config.yaml
n_layer: 12
n_head: 7
n_kv_head: 7
activation: "geglu"
norm: "rmsnorm"
norm_eps: 1e-06
positions: "rope"
qk_norm: false
init: "trunc"
init_std_up: 0.0236
beta2: 0.99
warmup_steps: 303
final_lr_fraction: 0.05
train_tokens: 1263000000
MLP neurons of a small language model. Each row is named by its layer, matrix (gate and up: input weights) and neuron, and shows model dimensions 128-319. Each number is 500 + 25 x the weight over its row's rms, rounded and kept within 0 to 999. Numbers have three digits each. A neuron's up and down rows have the sign that makes its largest values positive.
After each neuron's rows, "fires on" lists the tokens most often at its 100 highest values on Wikipedia text that the model never trained on.

L3.gate657:465517534507494538509461499485510482491479470492464483491510504513480492510491524521488507464480521520475516514496502556507475483498462514491490523516483494524453466495487481502526485500471489509504496480491497489501535475513505504464454503476502536522528502495486523502546517487525455555496516545542510488507520532455527487499533524491534477495509498518528506494497527458477521513533532496438468473509451450502532489463478492490461490493473447514490493500490537518502505490502491511527540484517529512510533450546524489506504496460496501530503533480482531507503509458489523467
L3.up657:515459505503513526538473484552545477523497511485490519482429470504504503493506520487485531514566463500517481497491488498531523468478521466471539519515525473493478469463510523513493498518504493514492491505519464452490487527503472456502491480552506474495522514510484517477525475515490471525495532524508476493508495530507475489481507538530491494527493502517527520534555518472483548483475492460473484528520464498468528505479459516516504493500526455547517500505506502555465480521474472530497528446477490467490497511545498514512525452474502514523457516500518518516462500481500513443
fires on: "c", "y", "z", "d", "on", "ald"

L8.gate61:522479521496477506513513493508507511549467462521489494464468444515504474485469511511492564589505522543510509484533493509521487472457524452492503516486508482499502453497487489462507472526529492453520524494475518551498490493495488503477476510469464506487513493549517509468463491479535531489478462512541515501546555560458502513479501475477513517507460474439506444513499514470462528498489490506494509498471490550499543496481534497496531475477514457475525512459498444500494522473531502501487504500503500515537482496516521502522491467512485507460495511493484547465560506505528512517
L8.up61:521452520530509482484507491493544507516520490521472564460466544443513472476486490566514502525479504487488511497504530505506510523484471492475516520509537538481540476525480489538479481505482480506522491490498462527552476518539486533509462485507510470518485533524511506503499470506502505507495480478520506500503519492486466518459479507501477453494513509473544515487488486498537530463522542528543457514531481507538521519566518489487520472476477467570514492507511523544509525486511518499511504515525472490501507458514521526523478469508455502534505525491506493508488517531521460457
fires on: " de", " Mad", " De", " Mc"

L3.gate450:470537508528479478499489529514548503488504488524472501473510540531505494553549435557452485509480516521498538537502509515498434526535474505483547487516500505489474497508457497519500540513516470485479499461524493522499525553481512503446499482510541475504532505487518518516477505445492496474496509490497490497481514527544451496509497502477496478491478495520468535528486533479490452551482466506489493515548538481475499503505556551479507558501461505483475520484495510523500496485510485505505522486471525491520505486493526467480473484432514533483500541526503511502479499487530501476
L3.up450:455468494485480475476477536506480541527472480510494475549546505522474521533492488528470536541501505495509497451494496493529493493484534500455537460464481540546518572546495512502498545508480458470468478488536528518511455503521443496457550493456521526503513509515496502522517481499498491512539481539545485546473482527514467519538545508509468528453512520546527485499479486489463519508491501517495472483544503450505492468495529450544510485454536500517473550489520510521532518481524480458492522535523530528546523480505540521494519520489475494488533483514506511430516513490528509517
fires on: " as", "act", " on", "ary", "ative"

L8.gate985:512526508501511495522501494518492468496524501474492492567464514540496470509506505505454518527517521537501519529470499487433502485532505567452517492519521479486463521508513469481503503491457491505468509516472477482519500485485513504498473510509516492531446545489541532479492485453492534513506486500555532535517541508477500505525464531490526538516462465460550508481461494479515489462472532493504499485501465522455480505480500467505491443478514503554471469557511536477465491484503499582523486519504492526556500484531523461491511510500534515517505495492486499475495492512458499508
L8.up985:479518513516530486490475494522517471538486476477492503478477427513491482497488511508456485520525513524491532517489480516522473510479513505504543490499462532484486471488515485492521533506491463476511555457478475485523454484460481526479497500451519499519540498543518531510519505488498536549495483501477524531495497470519486489534502485480525467499474502492486538487505506495499504499512486498483503486473518513555489545458476513494504518519477487518516503514476552528498509500493561484471539511527448536523493500494502545501551501512512515523525484548453517560541519505512507495
fires on: " Man", "ig", "an", " man", " Stan", "urn"

L8.gate937:504489487497468496500463521531493503510523533499504492488494502512532471499521458480542478485461531489484504502511495546515527558507504476489484482478487517479508528493470534503522486522487506487479476464529500547510526511587507463462508459500520479508547560517533475523486489509528487515474507522521536488495509479499481469424464517510538499503473496469503525486528515479490509510481534510530533526499451485497523521496500458503493520470489507464500483470519477482518495527482518520454507566512571479503499504503474485476511452529472443502499502468525521502524528507497498454
L8.up937:559514504492503483503524514493480498510495517522525499549513482469506505500494489499488488509460520501515535484512522561495522483530488467491493507486539508499480492495498506484490505570483476480496466462508518492513516505474514511489471520523517496474517508503483493507485513523434505474461494527509505502468515509494485514472514515499530507503466487511478473495497522482453504490485460463531492508486541532466506468514470472516474505472474497547498518466523464497519506490531513493484501492504496489471495478488470483545477519489483432474495535528510528510489542498518507475
fires on: " as", " As", "As"

L8.gate602:471511480533515505422528489498506474505464482463507444518481540468515486477492544506492505570531502521468512495488495507503479508489543532516509488531463484490482483522496530472511505515507491557511505469481492479501499527536527482490494473570474482524513504528525499444461536516545530470486546466510508480486501529499531495496485503514508473478500525465500511502479531483519513535511467519488476510533498497476525538497482499508496495484528533490521490453504479507486490500508464467527518532514493502458479499526485467509506538485518536524518521458459504508474530512500488521
L8.up602:575494506516483489521474496533484525485508510496516505494497536516498519450533495465484459506484499456486512508497521484472465481470467517535475495459521501476513578488510498514512533488513464512460510526533480472459474540501502493532517444506489503475546510512487470520476525505510472512527518523459488454500472479527499467493477537512496507495462514500493513544463500489497497541555509495532473507479498490498491504553467530497481527505531536525512540554527513513494503474505468549490489467499527468510491541542486529506509497515511493516507502522516516521517526536531535533
fires on: " Y", " Re", " tri", " Tri", "re"

L8.gate485:522457541456517516511494529539530522558491471493509516458486549522505474482509489490494458544506494495472522501552502470483511512521517501490469508537495450519496475497525514481475511484494494531502506486496474494499493505454500487451509490512507478535484462502514491533487494497526536502499475521438506479464488477515480519488514472528441445491508486456500505492473499525550521484499513490494524456509505496561542561499496506520516473507555500516511523445525491527531488516519549489497520527508506496498469468474516519526472472511470507528503501503443488480488495459512499496
L8.up485:520532529535467516496493496442525526539507485468484498528498490504538510527501500469521507479537510492508482524543489490481454501539498497530538561465494462494546510493534473479480478519500491524508501424536489525462495455545502518521489480512515482485485493525493484528458521507522508494487504502535534520486482502490531492471514468478486550478505497476491476525502519515489497446505478516468441500478500485522498544486490485527504496468475487547515477530502475469516524426457533512539532484498513526505485475500525529511485484522464536529520469513502508473442486483524474490
fires on: "\n", "-", ")\n", ";\n"

L8.gate1002:495512530498488476518522441497505503488483461479560500493512478496558486401522481491504546495484519473486522493486464569485499499479507514493447524513495506498512485499543497509519532537494482508516523476491519543529514517519508509492494486499465475516476483550503489482502511499515498502525510481496499489488536492544482520470490514548470467506496453539529504484503515510523513513511487466497524483475515521525516524499502501483481488481484501486501498558514559473483497491539497491511523498501486470488501506479514503519474501519517505502518497495470471500476530519533498578
L8.up1002:501500517483507513525520462517520482508503487482531518497453469506460451483516487521513533507470478507474466533475531557499508463533486557490492479468489499452487507505539489506475513509505505523500508514476511498509520486537535515472483530514501508507508557494522494481528515506542487501509538533499493508511476497499516459452537517506508516550504465472521515517498551494509494483465485522516492519469505495507508489506519475548520493550536476460488518496520509521494495533494453511463430486481501497505470509518487539520542507478503457459502470418501497459496487525499520464
fires on: " a", " the"

L4.gate303:529518565488524524483554503517443527472476500511532543498495429506515533536515481514478494541497503499543497510497517488474528550525516510535457464467513510546521500498483518491500483532431481457519492464493530518482495497461491529501467514530509460478530520556490489500495535501513537533499484475562494525461500491475528480526518504491505518556567533516499512514525520520505490499505522473468493495473523467499485451507487521497503508515457502523505501503553493470472538503539496462479512481496503491477514513508518548487428468537488487467498537505502526538510503482490491467
L4.up303:511511509504472572499471506487540500522516528461496494495495492560505469527507483492472419529483544495496543487506490514489475503527509481452465510493478557486482504483461562524504514508502526467536526484490487514525521503469482497468487524479559526523538488520477495527525496492477557518513528489514529474474462549469514499477526537523448499525526458545472489492538504533490484529491500483506498491493525483522489484487536501498500541511475493484538505504478496501480520508505497454452527516483454508463509515509512542510510418510523519547494508507519489517544465516525495507
fires on: "j", " K", "K", "ar", "ik"

L4.gate1139:449469490489504520521503515534487469461498449499514459506495498542491495547488469498494519485504502520500489471522537489505444535516534565490472486535518516499491496459505487484546472464500500484482469471490492504530498507457507489508484531503546503464559461488524473525536494476483454496533483464488471451486498449505450501495470479468512507493502521518502470522517497520519512498507534536526511483513460473502539502511513480521534491490542478467500508529482484547499518523511497471500478504512514505492502530497529494461500474519534523495477479478482539463502451549462461504
L4.up1139:477471537455509515514468504559531493439474439488502494479517497481519515538506484495500512516533509504531490498484508545515503465485495513462545506488509501490505551452496457494494507478501466490514503542508542510492493520480482498470503475473519522469491471497511473494515474478501486458499530499452516488448499471512503485486512506466471491465485504506534511515512506467508508497526499508478476511498485499514487476515515496511466490504531475480491525505460471542476505496513480486515476538547535574506505515509527495454494484526461484496479497464478490472504501513502516472
fires on: " all", " All", "All"

L4.gate627:490453490503506588464515489528517499478560506489447502497494483478531495471479491501486469489541516522481493469520546534474469479533469501505526499480491507506500508496491506505490475473477513479530489454481522517476521533482518506527465478473507509484525511507550505483499493512512498514504524469500488500445513462528518519489491487487543498536539524490507476489482545518446483517499492500467498465530489527506471482487519521457468462524533464493508521480452506500527490478483499517472530530503532497477483463506477515504553529465513461524494461495489519505517533540489489480
L4.up627:473488493461522476529533455529485505518480518529487483478492519501471547475507492481474490495467503488454469505494479539545495509460471471508497501499507521505535481506505498502505498541553483481489525519498492506502515511560486522520477508462485459520473493477535488485543523512518484518437530540540522543457516512488499476528484470487505476542480489487524514495504511513508521543500527493517509506455519464465489472487484460514478496469489498476492508548506498490464548501513522532498558523484488526519504498481479504471501490509519511496542526484498490490483511508538505515
fires on: "00", "t", "p", "st", "m"

L9.gate526:532465523461493510493513530499556482548464505460503478487505491510504476492512525521493521495482531488493522529464501491463539522475463504510505470484516523504465492498513449461506502512536496474507491458483488520455520549484541489484480510504540474519477500530490527523469481498503470478482516465479467534510477451475484488464500469493472511469481488506478513478501471512537487514541546502483492500480440514493460525524487488494554510539503506522501511499494506516515453530523544449503500486530507491452511418501517495499483475526461527511501442483467498501484546463469449517
L9.up526:530515537495473518498501515475505464525451520473518542585520532500538553531497518506487457534501546545506524499505511504477503485457458483527479483514484462494520489464513514499490532500521513510490469520485474503453516534510451506490491481528490510507526480480478487510496524497530506501482483522490473527486484486487510499459482486515497481469479522506528487444529534482533481518437551500488513515451512486494504520528494463485499474566502463524504518503512480480494488509536526499527521500504530497475545469506490512479493528529486495442498486510513506524499523457489489498
fires on: " I", " No", "In", " In", "I"

L2.gate108:477491483507496496522489487511508441501511457500488493502449471499536468501503512449525473478471452487547525486516498442514510476514528505531515503513488582527503487489491472490537492531506499458489517517486486505480491456489474491502485511516528501531504526524525516540458496496510503514489519488505494490527508472506512452486532505510485498497482469499501467471485479523535522466509544501527478490487472509511526496481534493494520506421501483503503496504489544536478474507458495545478494551465521543483494485530525461527479504490498534486474480491531522486523498474510455530
L2.up108:481492509522494481518491519505545477508552506488534474462543457497477545518533513505490472531460503492531489516486524497470496542522482485492540518509503476542524523534433494541461530483524489505468476480510508498517465498455505500494466496491531519476539506503502478510456470543496472485535525501454495465509481515532503496491510497515508483476488514485475471484492487479511495511467470454537492532516518536494519523475480484491469478509391508498503501476451498516501457462518512508532513501529518507480494558500497477454491465477439490510533516493561490527476457474545496472
fires on: " and", " of", " ", " it", "ly"

L9.gate985:482537512500491482512514529487505446490527500526490477504478452496479508493520503494507463504521518495514534535502473488492477495503491462461499513481485487516495509517483506489506487444517499453440486441477500502519527551525529499512497503483519490508479481545534506497485508487491506512505501532488485510497456485485458472464478504545508542512529492499484461472536489489499513513503542486519477537464522533475501503508466479508500473516521521492492507499445505487507544517533475494520513498512498515481482489526520493488528488518474454508500475492531511515482498496465491492
L9.up985:460506511527445450481453501490486447490514506509523509520517479479519475528478492536503497488515482502486504491506494486532511494515460501502534518511554532505527528514496487496526499473502528509453492512553543518448522504515507529462510506477479503502469548489479535527502492494488483473496519513459507543485487495510472512470555508547532536481473508509504515528496504464509478509520514507526485511491534499446493505510507517538470517494503482560502486470520500434482518509486513509470509484491480471458526494487502519487539534515540440519505508473534506526523472497420517482
fires on: "ing", " of", "s"

L9.gate269:527498505473558507485485482486546541536510506486511457476512496447436461462505544522515458518473496474514505516522457512483458481517513496529461490494536486476502483480519499493517522511479479524485492483495525532497515511525488495528521481488494481517499531530499499504499486489494520528528496481496524511504519508425507504516509497540487497477465525490489488467494527493483444444538481466506510525495529549525557503467477499453476498490507479520534518499471521513520505479488520529515489546475496489534492481519515505511467447520524524525508489544492529477516468476501508510
L9.up269:516505434493491507530498500528483501488500536476503511503471524523467488475501478521467508463517550460502502519493519472488489487545455467519487471440498503451514500533535507534492508464504517519491477545503479506502527570551461478497488483481518511496496483530522540516491459470456440517498455521471472495498479518489487467517535492503500510495523482484495511474494504485503487502480438542478505496512481522518516473483531539511505557509514486466504518514513508538455552514520470481465505514453440452474504482502497482521538468527524492521520512440521521501515493487550460480
fires on: " a", " the", " its", " The"

L3.gate966:511455485513496485493497483484485513493507503492502512519485516458477472521491499530517486515510418513539480525553525472474459531530494461512491515472485479541482493504550505490524479466491488504484454532536512507531535493496503486514519440511566459436501499509508516490537457483506486462506467482478514456455495482491504520467489492483520504477520510471463482485536506503477495499517475469520487497533476473516477491509492528536473491516526493501509509527477491513493545493507533500479517489478463484475490516477494469516511451556543509493486494563471534459462432506499508478
L3.up966:460448481474486514495517490532481547519542498471511479490486481495470518540502498477489488468509499497508469519453549533510497513527490533527482488458468470530553536506531540479471522491474472505503524513487530478506529495483531507516486481528517495500489497420519530496499427523425497491482505492470493509475481485511503525478512548480490487500518497492520513515480498489523483505521517531489459487518480492501516492483516467496431433521495499471439493539465523513514463501491498481498538492510500469469469508481461573508469503533515495510498482515485459517480491562455503531
fires on: " all", " both", " All", "All"

L3.gate284:474518491516479512510526509518471487483528527457464502495472474481485473528538496517489462486488484519460494504511490484506467479474471525511521541505498460472532444521456515503491459491480526504473520500484512462513488477459486455503458509510507506482504478507505508493446515483479487524452546528505492493525531511517532444483481531488493500515486495502502472465511509501493494523504464515446521490526501529513493527491515553515470522506505459485491499492457513456478508491485450495492480477543491459501467481540465531523440453449534511471530485482485513537509470480524520516
L3.up284:480489481499499485557468510526495500474507520517501539521483535492535479501501512458505482458515485517457490499507460511497514482513546503473528545524501483468483503497505490549481514458491515485504536508517505506473503519549503503484502526494466494526535508476507471483498484529493498498491496507486514526516508525490521533487459506492526503475444493533486497477463504424486518519454477452538515500505502532525493489469501472508513559527524456538512521530510551515499483493478479507492510519535529475482519481462531492501563445443499549504497474559513505538497486513489535527
fires on: "an", "w", "s", "on", "y", "ie"

L2.gate144:498500506526479489476506539509552504496541497506477493528515514486506469515545479470547470494453562486495500545506497475500468489525483462529498512504502513502489517505491519501477501537535520496480518541496485480521493497486486491468468490476509482481557460500482509479494533499521494474501497487496520525552541501535503500508499485538560554491518503520545532457507515486467523499487511482577481466472545529500511519488508503464526515465525455495478502538532519506461506496515470469466479483468473529531491501541503532522450510500485482494532532490554507533489485543518496532
L2.up144:466472508514505474482474489465519515495527502481507546511513492505501555489464553504460496488484476474487516487521508494463472477469508494495485522476533484453557512517510531501502509511520473489489502444514495512504478525537495512501488484438502527509530534537515493500515541536541501492524510520468458474506488561489491525519516486489510478517463521511517469516517546529532442488476516490503505531458506516496484503494460455500517512479502545537512468485472495529482477480548515512563466511540526502460541492525534496475517514504479449509490513498499515531474482519498465487
fires on: " ", ":", ",", " who", " and"

L9.gate344:478463504538461493504484483553529496504546516476451475498466520549464504454512480528516539483497488474515528518516524557506489509490522541479504514476492521475507581535492526516510499454506508478458508430499478517503548554517533508461491506485517506511525509520516505505480516481517487512497499515521503531491535472481498478456544510481502483523455458490507490500498483532520504523472538507539526540523509513528507516536495496515494517460507501425506497521522524483486505501499481510471483498536491493495486517525496490501531518497483440501523442462535527519508505507504482499
L9.up344:482527483498442482503510504466535508519515515533501513549494496492493503516482489529531507488496475479546544483521503510507496562502475499456513518503487475499518539525505528472514546489482492468500516502487512522523485505523532509470505551442491516458493495519470499495492471511476526489534470535508459523494548527480510533484488496498524489484459507517504514483511474492507503516502537467504508476508490522520531513520496483534524528506514477475528494504532523510517535480511505503519496496502506495487477492499475499514494536528438461469530520479475561510561509493521503512
fires on: " as", " As", "As"

L3.gate902:478457510510512471518495488531477482525526471524469495474501473502511475501466524504489529488471518488474513507460497498541495477535515518530514497500476493449509492508524502511485481456554465499494485504529486487509517541497499491514526528503486489487552465476515495493461509479468541484460494496467538523454552497511476513517518450465517487507460503495527470479477542514488512504515512533537504487509459504490474543469528478498488523486470449542523494524466494487503507497435509514485511550518516458515498497484526507484548481496508527512487485515534478488478448471505526502
L3.up902:493523537527524511527462520503510492522509489455482497500504494465517449486544554465484498535496509529503433506507489494517485529470543513455553573488500471491511463529486517519526508515474499493466507530496536515496501487524512489485489507526513451485543525465491478500508532526502507451509502497484520517501472539466474461510510517488532510485507524491517571465529505474515473504470528493495503484480507532497513478495499520447493478475493550473499491481520512467522507508482475529482492470489512476523440538492478514467524507497476492499526483519502492491501497480497548453
fires on: "d", "et", "it", "ie", "ok", "g"

L9.gate52:493478531555453559521509497552508474482550462450483487475489486476485418506525508474474502469491513527495495524473513499519497496462480491530527493518542553505506537487485512499523519532477521468509483455510498472487514527508528496495516506521501480484492529464510523521520527481468468500506529502485520509489491545517470520476480503481487476511494502481556511523489495487499515512465501529525527485514464523483497542522515510497546542484505507498502510480516492524545520556504449479517491471500545486469510464535543492473540452536518461479507482504492485481498528490483490504
L9.up52:505526493478527510518496543464469480507527508496518520489531523467491502515517453500511508515510437507525531493507507471508485484528433518564513487499443493529461493545470513515434505502482562493511479480492481505460453499494463496509501523499519507506513491469487489486546546494473510501445502487524466505492478519519509500513547473547467483472494530496497524514516475488513469535515528543486529497490523518493414505518506505453502537472527530508520478486479527458517459501516537467486476510481529517480518476508506473532499520516527518512517526535506514512466507502483528503
fires on: ".", " I", "I", "'s", " worked", "ed"

L2.gate395:516523506530493512529538493495501501508522481534502538503446477518485526531471499467500487523507477484575513472458484511495467552482475507491509491494479492517505493458544486505562483508458495523513478518504512499537519515510484489502507528480521485461474516488470523528479521508481443500489522486445510488503518506518514491517492461496515529454481514490563527504463452478555500503508475506482482495502488481473511536535546517519490518457475509506474528484452489454482535522518511462521496484472440548491502509498467517499507506493515503507508512488503497513488515457526456510
L2.up395:513509516496475495499512532503466451505481455488524480491565486505549452477440465512563490504492515510509517526506498511520475489513464497501440525489485492547512473497487474474494465505512458493547513475518491503477485483481521514513524496536481521486490492492497474470465483488514493491481500499489518517517527500511504515501497488499509502485497538516537476521465526498510424451464493470548503514550503526524451484522536508477526487481490524521509516520538540514543505511474490504523502480515491500480496482447470481513464536547518505463538577486520473517476495520494515520
fires on: " ", " The", "ing"

L4.gate1039:456526527511489494450485522478549502471534448487519460488496543466493509493542477502483483516464524479522460497493493498490462534498507523558498507558485518532502531497452467516527501513513513477510501477523490479509501518511513457496460473460506549464520493502482506501482515460546476474519490461515502458535524481472462524501501526513504482489476487513507553466489458486505495528515541481452495443496508526547469508510528485534502529522497499509485454486487466477510491547493477491479479484534521487530494490514484493490507459507487489501474526487465500500509515521449489465
L4.up1039:532469499510494564490537457472523488493493539553456495519513465508505520500491546489532555517518475547477476473471454504496523531503528507486509476578498485503542497504470444532434482515540539508480528523487521480486521466561509535523494492499507497496549452495486515495456501517505541479494511508484538508480499486498519500477519532493462542513493508509474528486457498472514490517485543526470454508549511459511531507518468467500496485506471467482499500479470510467507478496518467551511555495511518481542510509458511530500500498516511527498531508479536547480537514471483499522
fires on: "5", "4", "0", "6", "7", "8"

L2.gate15:498552495519479476451483448536491495492543506517495510533506520522479549511552516495459516489508515497499507437424503543480506536473486542540515496519504488538501517476503492489507493500470520538535528498513499490475485495507477558482517492499507531504474522472484490546517534507509503494513518521460491500560494475522473513501508494505474474490496512511501542478494484491494482559510494483466472487453476512500502482457498514506454512495433551486493469495482438477507476489499473498507508498513458510536500501517479471484514497494473483511494488505486487487557506491510524467
L2.up15:487482476482508507475541470499513465488536504510524487492500509505461526497475495514522459494502468556519449443497533530482512522491471541540480519516532467505475513535487480523467477516530494475524473489511501484498520494500486505461503539512539500513487515499507521506504538480499467485499531494547532538517493502523520527520481487493541508522530513475494504499482490506501492497502466493468464497523549444480536522468492531462499500500475510492471496535462513511510455490499475508532487544496489488586494502526543519505492559479506520502467465486498436508496524514512500474
fires on: "0", "5", "1", "2", "4", "6"

L3.gate779:481506489515484498506486497487498519512517508517514482514496540503498456523501514510472486446497510490477489511491518523484461488529502529508454509469512488514428467492473481514457444491493520453513481517539494491479501466445494539479452552475489532446483479493500516498531533516487533518553506512520536467459512521524525464500484471474471509516547496476556473500519491454517528501496520524536458495513518557503521517537532499469473529510494455520519534528463471454481508523551458469516536486440507513462488483497506508534489503486511510497495524481500461492514500474471497494
L3.up779:453500514527514495518502537490477486494505470486466533502495489485493481509505530463527500486519559496482513505478501504500486560512566455449471523502485517523469499479461508460534514492485535488477529480540503483522453512492549534519490552472487506556555490534477504478519521478483561511499503490475490473582460504484494520511510501514499514492478476475491472526519572479487543480462509451541500541467520549500440521535466529466489521542504542497508489519542484505505507510491478525489509511515552473475470501484507487505510510473515555496532481506508457505467498497521481516
fires on: " took", " did", " made", "ed", "f", " taking"

L3.gate747:515514500522496495508458525526474517496497477503486509473470501509462504506463479516472521504485476527471505506459490490495521517502474530511460500544520492510510509478515456454479492507517526473465507446458490450447525531506549515459457506516460486534530498481484491500501526476468560498466476546445503488450516491522461464475498475514527466515492545502528472502488506493528494499472490531524526506481490511506480520495474517477486505514529484571511508483517565522517539492498450519511472551510490436536509515528484495507503485481497533533518471494507522541500520505538492486
L3.up747:500486519488516521499509465459507524503559484539500507499527513531538472465537513475480487503498536486520480484505462463496500539481515517495537464508517511500521504473484520519506497501493454506519555471521483484504536482516462522437487491463508528521540441472482479488484485503529504494527544520480496508551563515506514509485535440526491501519514501494532488517521484509496489469477483504521508493521494505475459515491494528516462496518464484516482527529542525499500545494542486526521474511529541490546497485531452479527481506532466538509464472454520541502455515517498551518
fires on: "ab", "k", "out", "av", " than", "al"

L2.gate140:531503462464538519485503488491525477497489490466477492519499490481532507526518479499482471455468523486529530467553501517492493480539429494490518497525488455495517492491487467541510462505485550471491473516497479540471481541449465459477507460480482498480551515483559482495499480548519502514461488502500501515434517481463468459542494536499537522523474501505457515495504492491496526545487530524449452503498524510481512524480519523474503472457512513490529517506452519487466500480539455552476453509533536473480511475466517513519535457480500524465480518478474525584524502490480476478
L2.up140:472466501526491485461534485496545486515485468469511506503509507478489474523519480481511488535498499536527519508500434562534489506494520517472493498501511514533508496505506524503532514527520479478474540505514480500502489496526534489528527492516497449503492512488511480496455482491507497495498479508532505494502471528490533524496463500491554472531517472493547513471521529479508500475514544522522498448480504502473476494486510501486490528547445486475492510500504504536498467502495471562499471506520547526502517482466479509470545515532526474522544475464472456462476482549452482498
fires on: "t", "act", "st", "est"

L2.gate9:531514518473531517448508509510472484486455506539508501472543527514501487476484443495488521468491477545531514478436540500512497530439509502483486506478525505502484546434529507456476516526525516491497509501511438489525530503482489486501479489492479522531479511523501542471563536501549458496497455525505502486477530484501482519459506500492485499459491501495493492475505488522529504510484521470480484500530521504476447522498472507454479505474517460500555473508488498496445509483473480467552489560515475492529532527532497521506455488516493523469484463582478517505499490466489462542
L2.up9:542509519521490526492523537501507494486449520509535542479494499516511513485409496540475491511542477514487514458489507503500517559536516477470490490504477518517487473475519539470494534510511509441494507507526470514472494494531498536478487495531492487502490512496494471486489481536577533480520503492506492471507524519487516518528528460452529495489517528504537524507531486535461507487499449472505503479505480502517503514499481485511501451486500496509490475510520484526510517497501441447514491500511491545543566471490480516506481516535465509445466499508512539518467476497527468532
fires on: " K", " k", " v"

L4.gate364:475521484532514492493519489506495528514485520495538502495538539491496541513442507450497457523512512483485475508484504475528484540454508497511522523482470462489515548488522461451493507522506528477473451512492510537511542513536497517549523503477485476486516548509457510481478498539519487509487531500503488489492509522498510558515493499486510510513502489504513542508441490495486522541482537508508524468497513505499467532531456494506489465521496503476490518497478466467492507484526540449495501488512483476491507507499529525506528469497519515482487491498437503522524531508509517516
L4.up364:474470553504508506522527504528548506502496510508489501475499492483476497536517489488536487478507514538487542491501514525524528480517521488477517511532487511506500549499494492488512502520538520489491532465499533488456484533472513537508485528481532494491517504507487495521457472509464541542493514514517480527491452534509489485460489488512444464546523474513520502516518496497544465510443543511476479467496485466509481512515550494509532521537484503534517502537482491474511474455483487475496526520449443453461500512510516531517509482560489500507515482520465507516553513501522544537
fires on: "er", "n", "ore", "ano", "res", "ner"

L3.gate198:517498530502524524489514490500459501471548491479515459517470491575515475529493497527531455457506485507536498499474464517485520536495491505478519480525486530523485508489499520498507480538535468473522521481459470469449514484511510512476509492515519492480493541516496502531479519511544464537499524499528488490513485519520523463493513472487543545506558480515498496524514462526510488496483533503477501464434471451477491507508511498512511431543468512497532478530480521522511501502494460515567450499461468515506470483493516489462487485556499456471457499508507523475535474495520465507
L3.up198:543518487481467477493468490515493481481509533546501492442495485502544492513503475571490458491490491498501494503452449506497513490474470476494491491508500532526491488435528543506505519496534504497536541473483487515508529500498480539485506478501494515437549502521453540463475554517553538505483544491521465492518489479533535482519546482469524527506505521517466514495492487485505498510542501447498459523480512491479487476496511507504530526523462497524532450500517460511511487503502478537537480474486462515526506483511495474500465480532470507497439504522516547504519520485531507491
fires on: "K", " K", " k", "k"

L3.gate473:496489477531513514499505529519514519509526498468447492510513518548507485479461513501498534499513508505492553479495512482467440490563508491461468499487512499493491420509491497505503518503484540489461491503525529541494456490508502461470468472498511508511521517525535476476499529460518504487512465497501529476497524486494525486515487515502447525487443541508513453536487482519485489472542521496520467505537518494537466531490469485530552471529541500534496557499456508524492499503499553554499516553466502519508521482490515534527539481504472527471486503501498531489505541559500495478
L3.up473:475525553478512482509469516464530498514438490477499536501487538471511536532506478494472541509540484494485514510520501489456465516508511506504463536466484487471532476505446502520478503512502487508458468461514526487498481519492517508528490467520531473525500511494547453508510467517503545473515454495525473510501531486540494542521505503488496529470511526507535499541522532470489553484503444559526457490495552504517487499496518508477470480522486525471514478522530519519484509429480483502524482484488568502499513507483493472514533468491528504506509520472477507513503501467505498484
fires on: "\n", " /", ")\n", "″N", ";\n", ":"

L2.gate244:472516489523498497491498491468451529528533508535459461496500554497492489502512505463511444458516494517489534511432473541473494463503485485492526499488484493507475491499500510459516422516527505486503500493467503461504490479486527500532457516521454494548484479516498479521520483490509494470478543521492507515514502538493478524487490455509529479517533501483501508509491449475524486496498527495533510513496547494466504483496512543491480511520506500515521528491485515459475480568482517516522488530497498493514514485510493497480496488512489476493472488526486500457459493490488464466
L2.up244:466487518485478488508470472513463495485481482496478511504488480480498450481517515495486486518480517472486462517530457497493501495493465469509485539479506506467527484476476510491539497495466502522503476490471533493522453511506501540561533502479524505477523489538509494509507484495465528490489518499507502494511486480511517506519563510463460476509519506513474552504527507522505469508508491539557472492473492569500513491494509501561476508495530535491467531508509458496519514539500538539474510503494499523448487531463516507521510504471523469502459567514512475508524486512499491524
fires on: "ed", " her", "ing"